Weights of a small transformer language model: vocabulary 18391, biases on query, key and value.
MLP neurons of a small language model. Each row is named by its layer, matrix (up: input weights) and neuron, and shows model dimensions 128-255. Each number is 500 + 40 x the weight over its row's rms, rounded and kept within 0 to 999. Numbers have three digits each.
A block is one neuron, or neurons of one layer that tend to fire together. After each block is what it responds to, as a language model described it from the Wikipedia text at the highest values.

L11.up324:472560530530444548494517496528458457505537530506522478501419434477489509502587516582477497494468443460501553468503497497499409541421484542468520524501517507457466478551541439501494568475515464474508546543511510445460475549489536558577465460506565439486477528570545437506503492544553544483451531425480477487538464637527537511535493540527552503455504452523400483575571488441488562446504
L11.up450:468511484426411463498523551486404496489464556470546510469442529561420546452514489534483552425428495501481531493455461498494472484502475485425510459523459517557517524457506492482487460493496456475505479444542505527465506519575492581472495503441465512442469561497495481556504595534467515455490449436564483479449595587501492579558442515521523600455507559469483520483476476455492502490544
L11.up520:539495462518476497427469517496561505514520496533472562483436509455417515499531431447506523444501493554554555519468553440526469491441480560465574475549494535490435435480479542505554532486521555381549590544460516447479519602546561456488460430426578443529464529584519489466542468490454523531483550475581492454502423473529543500499513453493524431434496555499525452533508509589482536521595
L11.up573:535583456450506494473501510506530529508526477477471486485513491530514476545513528518551490460485521482436527490399494534527507490486503499447473458588481492484488514479508492571542541438465495582536532489473489453481455517469531528460460427520525513517512518593476604485527503546463497546504470474513486481521526566465468505565537419471525496504518538523471478638534503438540436486515
L11.up802:491504519462453512505475519514538469443468491526569498502466481518496461553542516563474487506474430452429595503468560414509482507491445572527477541491483507460531413551532472540502522459496556525503540404549464447472481495524578544507443477447495515504521458524488477567509454561510554573490490489483508452476534572506485488477528531516501525505504463486406511476485465451422550509512
L11.up891:443480485578441444510570472512482539511462563523569509519514561507465474479472525505460400510433482482579510502421493459504486427480504519571481475485534471496546531489597503517491509422558448494529576544437504424520522529503577515530531485581484536510477483489485506515535537557492604514471498426485468505456539503507548508521509507481574462537568542464484509567488464507460550501516
L11.up923:486502468498504470465507503519562512504485565381512520443421498446504500430495494471473529490485458483512491487489442483478490487524486533527499539507506543506480560510573526486471520503479474485499475502531450467588470428548526485427525516490457513483424420453505502462491523580475499488473518485479511518514440507540513490573464520473589462507527550440467496527574579549502579459507
L11.up1037:498510455474443520524561507515531503500515538488501509533451513484485459532450589586553431516544493485536539482511505473502490413508456547532466508477373501548462483461481516426450566521536525502446496502458500473426469497530472538477533488449559494441467446479524395452404477543538591505533543483523452494553463526531411519543477554511541506468555502502463534526502449455471537493549
Responds to: Numbers and words inside sports statistics and results, in prose or tables: counts before units (one touchdown, 32 home runs), table cells, stat legends.

L12.up113:462452395541520461531525471484564475469504483451477426534512525498461434492519486509490514436535531471447485501462561511475424472540492451486465507543519513509516497443530515476550487430501498481456461499574472494488479567473513517477500479518475492504550494452536537492599484596475592483484515496580527487505510491497473601533470544477528494507488425489505513495451481462548565467477
L12.up251:499508453533510589486545521512507471531566493443396536469526526518506483559438493559428543486503511499572490518487499442474483530516490540460462465474502434462508554440452505472459563492504495536539460465521450450563534527467524513518459475452530504537554515476535510536529512525492468393491504535556510465482528493495540564604499512497494551456492503542475528562409528483444450427518
L12.up308:508496549576510466495455489522549499503509492484422448533528507531539517488494430498538555423502531533441432493503541517547405524539487537562487496524529484486462529484440501486484585550525484476485448517441421465481485542539487547564415541449565481516523554455462504560507450574531526482468487406482478459476502516468513499507459600485575531514461473530477477451463496477444549509474
L12.up439:490514449579434556520502410449586526488474420462572523503514435537540484482498480518448518437447503499496582478426534487532466459536535505473492490520546533445459479537485479460512513407476470516484444500511527508543500481439542534478530517481522486542451503525447483495494463511477505475550501457556517538513472553523497468579483557492484518439480452494566492526477484472522500450481
L12.up544:439482526517492528486473451489551505480500535450555522505520465489473529563492499474515524490513485468436571543549521515513419486460445522495499463459543536460577526587463494478530529525514443447450444531526444393563516526448519548516476506466439506540587551456514563479510468492560480448474466510450473492456450509506480522487529481462479523475518503545512465510528575498511484470469
L12.up691:493479454498484524498515517456452530478596482501481494488534534493456479423512541508521489529496512548502487574518511518544445470540492449434562490476529422463453546371430526394501514532516489449531430515435448390504439530585469543483516611465579429541573543526485512549483502525500498468511477577502506446449517490472544496503455528512503489444497434541433489559464557532422537466475
L12.up844:478560516536492535525469546464448461475455490535462470519444568551483444524516492509500538392547542518458497456421491467531463489527481546481527533517486537514563460487438510472465475466526516499424570459452544583559526386549556485531520442507491508503536535482432557551467516515509551455467460505555544520432441512548445464441469521489554547513468491555505531476526499522547548528477
L12.up1262:531539472544451498438472490527565530507471486462532525508467510519466519537494496430511538429502439407544481486492497509522466555483486455514563525448385588479535513534559421500480572547540476472483523453506509467528550496565494517485526463409514508491516472445577477554445473501487461518510489521547416487536461528472506492582433496477553580446470507441571526497493481556504503435559
Responds to: Separator tokens inside numbers, mostly decimal points, plus time colons, coordinate primes and year-prefix pieces, as in 46.5, 3:00, 1562.

L12.up75:515536530434521521458510552466508504529484498507461411460528471495478542519500483510556482440597471474459569538529449464519497479481438512414453438554499593545553489501447467532476518503503508563456451488442499460599536523603458492455524470538400480450427576568492495521533551504524470567521445430407514433532467471411507509484490556480501478482450532552503532481580515485518541442457
L12.up644:584551540602459511597590501518470462437469456425525515482441480490641541456444509545473506490500504523418487513506503506472477451498494440408496512473507475462518492454471457543477530453482477463537534517513513402472472541488502494515538558499521498468562541425478570497568501521547442500542564500537475537540515446472503489441478532526473452449449544482410491462541545466544541535498
L12.up743:559552516546470441499557505488491436555453498480536517499471575540482535359455511440518478480484518448480482496543531488504494566508512483548532556553490498546513444532478569449496561445540510534423462491543484536472517465538533487458511557526497517557493499452413551492411406505507587399461488535565522520510537456448476527513508478491555528565546498446517504447488517473480522496527
L12.up808:499492531461505528531527459486520522505502506539560563445464498528485452435530504562528477449519527538477484420502553493443482595530447542542522534498485507477532494490486485484555384477530523536501491548511517540533583497450475584494456597478536431470547473438497464534544512477432462495495478464477555543497516521542466463507544481447596486472442557416558546471522460530473550441543
L12.up1203:484510545503572561438492519507585454524562495478506610589483549508523456533423473517517501419438545453409489502560526468520538461444493500502486537559441487478465489532458516503509544505436497497437479574440482528482536397539525467530481541499537510448525491507511523522549487430515471507480504477508545518476535456454447530493460475460534466451452425517539550539473555435527455558470
L12.up1295:519496494508491501510580512620489470473533462473515530498496507397573419530537493537487475505432572457492466476548547507476492475506450568452519551630440555547481494521486429463504538509502562497580517487459464502539548488434513558540467538522510507541504515523498560515522480521492469465541527391602430573564510454502466608476506578488538501487448534533517494519470517502490473525491
L12.up1470:443561520531438495538562473565497448569489497499525455575431466577529465530547434537502492540465578500473471491439495422468484543460459489500447537544471569539484449555496470559489533513440455529492495578460417417494554531531541475491519446524530479441474580457514529521473508512454453475522475552511566549470542544437385511492527478513466523553542510406495546406491454516466538522527
L12.up1518:517458491510468511528590544492566497480530514484489475486427517494517487459509510457521435473531531501506497469545477529466486554518576537476475519530502555501471497527529514455487509519500480554551488459500515495487545481573526449514522536477489463532473540479504507430497541515524506515513456528561552460535452532519533507457438582547468486492515476456478457484506509447520494550454
Responds to: The article "a" starting a noun phrase after a verb, preposition or comma, as in was a major event, in a local castle, Sydney, a spawning ground.

L12.up58:496484514550466491447527424569450449493450505466538457581521518507486476509439543530554465525522503455544513475505504444420421501459524529543519515551504461456508516527596491478450537514402497475497507543491549462494499522519517461555485531487499516490527529568513457514491512588481529566499559537489428441537548621509501462543497491507497488469573522497452513578523488559434560440541
L12.up396:464514519542533522533515463544485460423449469501586480573579458443470559498397512558502463543511489491501448568478567513432489518484531448519506498492511481508468473597588499449452472483430482460524462454505535523490516478579482452464479498464470568492548495508485536506535469487468506594512536462461521511536483567402551420488470464476439510449575506483455517521547486564477588499501
L12.up512:463494463509517511527427450460521507471536499561519507552520557495537490485507480560499521493588533504479510509541509460522434512464552492552542533547496466483333450533519472500428498547535480474456530458537513467501465467527452487551501516432434488516538520454554454496504544495529550544460587459458491478547453559490575473574550535457494526447478480486504510504492530445509514461446
L12.up610:485566457506479578485487455491485456443466502488552542468597489504486503500483455510465490469502517441474447483453536471545496504508511487427462498545496485512484505429538512564513553478505484536480544487510575512477434511597506539492537502510446529530475490504467520512420559503543489512464490508454465441577549481526467506625516582468495473416465530412529498553532504496612480515500
L12.up944:436523514525474466488486537519559473452505498538523548498505487453527476501494475449448441602548418519477461487520495472559471416527591462581577504452475552520463520548491432518535536522498493437565548488476411470495509437527488483511574444449547518516526486525547471479492513475453513499464518440497502490482525480481408428530501497502555515476531406459479550523541496499514451512471
L12.up1056:533513497453468497550483482521465419484479538469560476477462472471495529534552458492458544529505514547526552480443487413432522465443474530462549554553500520473479471548497505470513520499489535437517526521536544462563518543537486529506543477487444529514451495496476500528532486550570543535515554488545482477542512537529529499505553499583572466546505529512480502501464531464444534456504
L12.up1126:499499515547517470562508429458553501507449467429496561507442499527465491524416522499416420519521412437463483452448491471489483462470489521554471516558460470483428435459484477472534515505497467494482523527551484407520553533499516485455498507466504520441537525512551493513513515574481510505416474482575498517538460570484515488477472528529459539501490460505522512542487503477488512513491
L12.up1294:527479480551496540506467353539452458429464522462486514545449457519495510435535488458524484499569455465442424512461498468439444504455496530483596475498541452494545365515533555489487512503486551477522542512509556465510447521518479495509519531528397508493488493499422503516478573553510492521517526451466517483539390520491482505503492505484562451470535480422516535531570574481489563469508
Responds to: Words just after a team, player or party is named in game, season or election reports, where the outcome follows: to, won, lost, finished.

L11.up88:472535449481475536488463503473564458480553556551492560521522541491485510445602469478487559495462490518512548579500527504506467455438560471527559461559527466521546558497525547472478433534488524488551461516476569523516515468484527461469529608495479609549473514514452486477559506446463424528487483531527565511483467456460544508479485448468478526562495516488440509514478475443471501488549
L11.up101:474522491484499546481488467573456434503491487543524471435464483498401527494559428555487518497540479608406440635520484565483510473503500464491501427485489475464473514477430616462516522574431498517532462500453523509488494550537494465589519481507508540513476565424542473469541530499502541538493463464461465488482514548455501534509498495447480475537450566495511528513492428513544500482544
L11.up117:469542510510450568457469542553521440493571426460530524437492509478475536521522414432529501532471522506522435505536562568561554475507485474433525489525514485502471542456571463521563503550454471500496538561531448571470483523516548454563505545531459514480539507466508491458542488523557590473494534503551478508442557530465476505488464481423503501409543526508471547555489441485577477574510
L11.up560:491495493507581471406536510546529546474488471407508486480605502512466483499480474507560489455458500450467508507524540472485464480459504450397507574500506513480492472472452441485585492558488425464531510512418371553477519514483502521530477490518455501526559535511541524507497522538512541476475458531505465488505525532476448492533509526478428544529508507503473454528493469474418517520575
L11.up574:454455478564537510520495508494508451538470429535465560524516448461490492503514552520486524490512504536498504560560532417531455477454507521466467519513531546520538523494469450500486470474495441454516496504479493539528569550525497485509470438424508478562536546519522499518534477555502447534508549541506416446476442495466495510468381599488457494456547430496494428519555509512460502535526
L11.up670:515523481528474444524473463493556449540446505511544471529500562579469480429567469485464447485437521465490525489459470542559469535581574482530459515455530547552417558498522465489470509506397451488528431536471501591462534482521495605517487517467475542449488520371441442489435459521473495468523536494536518491499481530530506487544566528451520528543453551488477545448457438485480499456579
L11.up1213:478560472415507454527548487597572546499518452458538459481472494462449430530445504452533496511516451458451541514476530508567412420497559508447456537537445518536514526468480480526516491555474484529555530480435485466488474565525534569504466488486504468547563486452515506498493533514546493466562524477567466530442488551549546484486453482453479532447534493466471488549422521572471494517479
L11.up1476:476550519487494503534504558465519530439462471446466500502463493456420519553484520512487511546452487531415492543505527515521545442464525457463494483440496467448469533528439492549464484477552446497556523428423517539526550573532443459520538444507546535535489490470446476515524450553514463508489396487488463524437454585492492443478525560534485503433526525556543487528462515551526471520482
Responds to: The punctuation or month name right after a number, chiefly in dates, scores, decimals and tables: "May 15, 2021", "6–7", "10.2", "27 December".

L13.up297:481541497496495525470552500493517546592475518557565484483480576530566519451492521521503502488509522523454453487491432502535456448599511421434465549456503560403448513507511485519460464447544542471512447469490517495521477502490431449544467466495507491452552512449527503461419533551537497507502470478464518454534449500471454513533488567523448426503517539478546501488564525520498534523514
Responds to: The token " an" as the article (an affair, an agreement) or word start (anterior, anus), plus weaker hits on blank cells and pipes in wiki tables.

L13.up964:543512471502442544513552433564475479440507570520522526480511520531521498604553512442468508543511460457478543496454537519506483432513580485487493509498538499446505499500603497530506513515441501568490509422589547443555524511559419470495452492475412518480462534386500537503520511530527496521595481457516536464504509560490454509531447508551564516460536493416446451515486394547557533499528
Responds to: Separators and next items inside statistics, tables and lists, mostly sports records, such as table pipes, commas between scores or names, and counts like "three".

L11.up108:514533485505507530478475501485427493560558495522520413470491509475497512487533510477533473395441465479443456537511506518564539551518527524485485506516475521488424401493510475423503470476474521532519497532473479501534540509464546622493588456501525486474505524552549473551531515494471473492448483498570533540446515476500409476462566496618498551488497498536498524480553518545536493495522
L11.up120:509552526442463580485494462472501469509543475505446481489460545472564555467430525474446489490540578520436530458478583520490478511474466557555456539549488457529384402565446530394537479452495486518522434537502497496546495517502529589530488485524504419503490546518552486570482475555485508485424462526557528429556527541530543526466468589519515537456505448506514509502498514445523548517499
L11.up134:513521465507477514502522490477419493497504493500520535604532471554517507472488475454442502478502477496459505474519555512516574540516496497496478490494564530468452486460476600449534552479416611493489479564545487502483464520507465514528428434521531521498487500460558545487420522461493530540540473497439508482485425474531435470530461431576510558476443501456495540533580532436466498501536
L11.up552:505626527509498546514534463537531509524523513525450464570487469513526520457540478567476441472562539511572527518471535570477454466506452410549478512531553572502461477475527477432515524520436473508502465555504483528484496516463537497505536515428558546533536488509475503566435471524501508529497450503505572482519515555456563456501493483453508580531438532501496495409541461428505506453509
L11.up1076:483477530521512523477528476503483446607522492566448464518491545471558451532455474501439597433525508437479477516498478486495500515523449534441488579463563590483486444467482567495468507505482503497468515515439501463489552437489531537526535480534525538488530498492451547497486487546530504523547466454548486486479484522552515498509427455539461456515411500488573534478550493520397528502457
L11.up1284:521545487470510481436566493459476450487477431538513498575537444512483500509484416499553523504467475411513574453520497498524494516449512547503561515500426472460481454496499508497551479506454598480501493557541506503464483469550559523499476460517596477561463544488481474556477455471514438518522484497446527498493499507451526529486450505505488572600472463522484499478556515519497513548497
L11.up1354:502547480509450502491531488490511535529476473538512501549565543484583474552544460508491542427472509470404439506567487528531448468501465494533486470499520535569445461464517480474557453460499431551466525493546436533593426421466603470528465528527559444465490544487492463500518457463521536460485460511564494534483490539468522472510577572467463568486571527496546504539452511433514537492479
L11.up1403:512514587495535520518501508475497471574411476506524494514511507535536488513524449479493443468537509439467566497509485557501467504502506422453501476521482557545506411402511486475491537486455570497545426523517439505580516505526537506526536556436518550571480548453505448490553452512506523486481440516536462502457427459535498488491465480547544475450424497476481519490482504461444428532451
Responds to: Adjectives or their final word piece right after a/an/the, modifying a coming noun, e.g. an important part, a significant decrease, comedic.

L12.up25:475548497526597553491548559389433560501533473430453538525519505536487447566533502500561553537507428400440451508528481527498527512518477510436499472439536472513524477461567465512438492389512482477548459574519443435456447554473576464545471527487483514458466555483471483558524441520451499571567592489490444503557553440521497484493458518469511471443490445487543446498449592517466523475549
L12.up43:491530501530448488452475486519475475521589530445486495500453502440498507479519489533379457512577507505543470535557534464525440518508548451474426470488449429487491528470511478531511540445517527459541473422450540504603487486483594558563536510474488493418443499485456500470522461507492511550491564552495486483495577519517545518480505432432475489596506518500488479471476438461495487488497
L12.up148:420524486503462479483462516455485510492457474545505487520478531519543495434515485533456462507520535524455507521520504473558494487570529467448583526466528543499473474435509485552452430420472519480536534507513430418455462511573516460546508499489498472522509421480478466474507431551493481429456536535480534432485458576563614526584551474474492500567540469474465448551516515475492493541454
L12.up290:511522422565366436474557446437534494483553518516481456578554525510489513505405502562440545516501483482544497437431536487543490478479499444482503463508475567483539496557386516564509450518559461493511548479517466494502517494488570532506568486487471477444473469488560484508462481501482556469513493455488519520519518534496546539460493486483504517519482573484470500480493524467467526549498
L12.up340:508489479527527458471475465483582546564561511517548450524499525476533470567471417480545491518543500464445543519470491494595453488483471473513518464469483464454533528452500559484452430463595515428415477528476478527479470568439496450524480468525489510482514518559492507430479545529420484503501495508508530548484474540518473598430527531484551503465559451499450454528515489450470512463523
L12.up548:463522520454492558513466499472435578514387544515449487490468498545482477519512520527477479456527538486565533487449476477486445480438526496525456485435502476443567440529465475521440475490538481565524528490454416478480512413486467517493491533506550462527521471503507531562486424481460555536562584560509504458509543509492488468464494554445559438485513547509476502432529470552497475495520
L12.up1142:501526544532512581491505509506555519516576433554550563450566530448441551434412537536600436506467544500481533535559511425544506461564495483557459494494431546493475496521574494546428499586510464528503473477524509402456522463401455482539445519499475485527461492427470465486596518504515463541479555478498570494512501561500500497542492506565459452564422505506560502479457507449511559450491
L12.up1290:493497537490538542572570543500459500555584472487527523534438555445503535547483496489546517456473462538430427532471476487453435495522527473478523563483513518482492510524495508536471513482446502532477511450458520461503500552506495470481453499453507537472514515453493557505463496494461431442514478498437474469510480596458539477598470528470513518541523496465507450498557501451546530508442
Responds to: The article "an" before a vowel-initial noun (an icy, an ogre, an area), plus "an" word pieces (McAnally, anteriorly) and pipes in sports stats tables.

L13.up319:493475500475487521469502504468506475547511506476536461514522450465483471496583400507497472447475509507457523469526577451412529492479511522490470434470482473548491553489471549518526491605476461561524468510473448503516481560533535456479554477501517484458466535514453483506495516469477553529506497510560498567451471507543513537585490459471521578485515524474490413488538462515547536475512
Responds to: Fires inside full dates just before the year: the comma in "April 3, 2017" or the month in "10 December 1825", in bios and tables.

L13.up658:465515528545493548507538554503443480592446454416543559532441504496502530479440493478489561478539581480481491503535528507517476468525500482463502406554512538573490506452513508519516547507506467528503544504503533525563479491497511520476548395421547536452517541457522425493552487579554411485507500519508496418539492442459553455503461497552518557469466464483479492509476512533429441443497
Responds to: Tokens inside a noun phrase before its head: adjective endings (gorgeous, brave, nice), the, early/late before decades, and decimal points in statistics.

L11.up140:482529442474468543526529527519541563497484447444457588524424533486564489556472442509521496517529548509489499524504474494496491475512485548451485464447481494469513463475470518528478453496468561559495506539509474492476386512544502495475510488527534414451480498473563524505560479509486568464486508493563516498518520429459511564468475491438479507480402490443552499535421530547578552537586
L11.up335:522569512507470448506491472514516577515467517500495529421493483474514489491506492465465497440548503532488529492529492506551478486535506502515480456489475537474522492616523515471508432497473515554470527487427457406501452476565517477537567476533516509450492523498568527460561419484510551475507484450535469546521507537500439518527467514538540526442486460524474539437549444453471521438602
L11.up567:474555506525502488516535460473426482511548435426508528465524519468507514435529615384462519551485541480489469502476505549547477534492518513507567512527472420487472479503460506530481472520521492513430538540476428445467474539500483477577598501488522446496575484572479566555530497513534558490506529505468467538541497528458438494489504502539487493489485481598552578462435488465505525492517
L11.up775:456532483568408574556498527625538505501502502489536473527486490484554588510555496514451510496557568444541464602453501489492467551466504448483471515518522533520445510586411472432523486446545537493498512524480447515419474518526515472560503490517503481460502487474570508502505533564474513507449449462539514477488529505444501443491546457472521536553554446420533617497501500432542481484483
L11.up996:483548535506510501539539459526490493509475446435524506439488501577411497518476470500560502537457558472514544497441524422472495482567432551548493476514605599490496535510436471413479485502539488477498542489520426506526466495503500499533472531487464484532450543524467594509488493510565489501480435547573509589489486404481502501466467530515548509531487502534520539487501488420512465528447
L11.up1004:527529509504448528509481503585539445519426456475442534477410512529563520491547472480572537496474606455474491498483488481542489522530495459499548493543529547503443444477455502444488509471503460455574520571509467484438519499519482509466443503473505475426520499432534456532488514549430553477509493436542438548504489491430492584440450539462476464507466570464539491489558518547513549506546
L11.up1334:456494522474478443486567440423499454519542522526526533434523476496481478540507489466582479474542465465498557465561436479568393449526483461558447532550483481509473502535476521486509515471569511504459519540441493506484484543525468483499442433472565509491466533462540561500470434478565541455521521493510566500553491503515542442507475537578506447510500545534518513533470461487511477487507
L11.up1386:509526489565482531523477500542468572568549564507537533488510482485458436533553487521536480519483562513502494554540524564531472475545482455569538544548468462588502565474563541373445407502540482460530471519405505533464538549494493518509521516511545501509532451428482428454491513510522524576439582541533434484505525489468531462491520521441483496469506498541531460509510472423521451459523
Responds to: The article "a" (sometimes "A") starting a noun phrase after a verb, preposition or comma, as in received a, relieve a, was a; occasionally mid-word letters.

L11.up413:458507462480443383462563507550563563547538601483502562536497574452431556512503460542470512475563517445513480481560477499541439469569446523526530526573524498517480503517520511459439480476536539470496527483518491502514504546528474442510544467487502447487481533469451443455419477528497484430464475519460528494523478521481537499567516507532542513523546464520534526515515440498477575476459
L11.up420:487520541506508494458500455462496522521506522500561502440508561515496529564567539457538480451504487492454586507477552513527454478523455480455558531511501507456456565498487551485523521397473434435547525497513480419426521552494523448450445551581550556462505510571496457479520457455557455519444498420534546514456511501476485539451512543521533500470518486497482493445544462485499513477510
L11.up796:481532561520492544484467463507484529509518537554504502484552539466515495472552498493523556475457507535479441537485393423488428498515513525491458471528491563468499455525546453511494456468523530468559483524489481479494511522485519497526471494532466484446541430477557496486499567446559506389543515421492576452420486494432489497536445543437508539473470515533479486537507481545523517468491
L11.up862:443560518512423506521534519532507545490490561516520468538547510507472499579543592445506545454427494585503449534487543484465406505559539533398544583507506508487512494583467493523461521439473457595501491473551511521445418498449526532516482521436491519467479442517521508535490515523472445513511465527408484478578530576481499483536537519421519529522560558441492487574514435463523540448470
L11.up909:512529467538497543502606482519458550509555582496578511544510445505547529524502510505456475421475513460457512523509490473445427460526517472430493489521461533537473543524444560548416474424500453510443527538483430562449511471516493432609511553513522463454542551474496503508493515472529431457477536489500477550576443523475581566610493499546497470613562483479454450558522430473525504538503
L11.up1157:442517476471580443518530501496499549533503504520526503465496513495471504463508471470488506484461466527485515623447442532436483512542551504454494476541516568453483531447496473482457475474503559513514548435500499529550454488472610527502489432513470436491516518526515534537515550534478448476484448472536497508505477525517426430499496573502543499531506501562529581463503480523458564499426
L11.up1323:428498535494561512541529499484403467563464509517545492538538452519576553521563492499447496524478562522433416515523516479572431496512536519453497490451494537432524434537471561535487503527494501604510516536574519495403518523497486437603466482523467457445499489495530508491469464513442496436489478470451547429503507516464516521552478548520527407506535489460516453500564545566449511514481
L11.up1336:508489539502537612453543454474521528549464447552517530535517490507429467478450524471553505533468507480503439514477502522457515528538548492589551573454538467507492506504477455489413495499523453490514555482509527498468505508507479415441450490496539435418509505508509433520442464504499484490523548473512472582503452549511466541480523518531539475516524429405477526474514460520462508509510
Responds to: Fires mainly on the indefinite article "an" in mid-sentence prose, as in "as an appendix", "over an hour", "felt an icy". It fires more weakly on "for", "the", and "is" in similar positions.

L12.up64:438501425517523443513566521513429445480450457518541518571505539521521523441462399526499520544442501525506480510499436505551537516529531479488484559479541543543460460499481517454585529509519595503561494451587528495515409488508544518542506459573565548552437493468546517528469489465524455505570534507463546426512468504467447437550440538537497506525446541510463516465503519512444481471521
L12.up147:511520514475493506483509476442507504567450544483554466501522523557398486493491452504482550501492513502466551471452469456520509491515417468449468405551428617462535487485502561463546529514453457483496489507506429470537591510493484538614544451433545473498563481539508529448498561527586497535483475407472506526509473473495463445428464577576509507469480487477499507496497504448527530574468
L12.up485:488482514535460510474601501445507536500490540470521467472507474535561481447488463521573488522488479539427602480581481493428557493528533544429492424548487550481424527432497511477499458444451492540507455499568439475432436541551528496529566533456531473472468472471595437492510443544573516452590461530458519524408490467447476446455510527473452531378503454500529458509431407492498520435483
L12.up782:433529485556494578514513497516479431534494495580522522518476495539484539455459495431439543513531556464383555510537507479517484470574464521508512462474569526436593478500566560450443473556584368466556456479464479494451518491444526500475576464480464531506527466502499484432497471552409514543481540416509462496479520501518498440470558488494473549432534523554516522502492529444504456500422
L12.up858:425534482467558539381513507449506496542456551496422509506464515499447484468520442463505505533504545518544485608488529478484524477563511526484488519493521451543412463376492542503564502525504481420604491432550506482467498535539571457493434546469556486434551517455506497458562483546514518541455517492483501507518492525460556469433384490462579443484505473496485492474510426466466485456494
L12.up894:490509480508479481453529522425447503463448467473540552541506485562463485456489471500523515500453476522549509539537491576525552509547472532522493513492519505530496463506496499463490468514438563476537496561598530521447458511540577493540519425490477504561460440440510502490504483475488497471531496496445517455425473528498498493525432478499584530508505526484444551457519569461508481453489
L12.up1086:466532482494476580465497554501524567504525495503505479498605563527534480497538470496429546429525469439529555515510453463516588523436523500515495489550510566537545454503429584496527552416520528490532463484420454509481508528564464472559488441515473498556521421474517498484506530459487528519501504515519452515482523510462417479530501416524453524519528507476430511558436444523556493403496
L12.up1520:481561440494536468478558546406476487454528534535528545556611454538554513473438413512534480472479484522477544463528507566471516444537508516557527558492488482512491495453498485453555474521503535468523474486555463499515457507500503483455500492538533503535526501535469489577499513471474509533547490418455483520494532514427537483492497488435476503534508511512527490486556479494467533445511
Responds to: Tokens inside a noun phrase after an article, before the head noun: year digits (a 1989 American film, the 1560s), adjectives (significant, robust), place-name parts (San Francisco).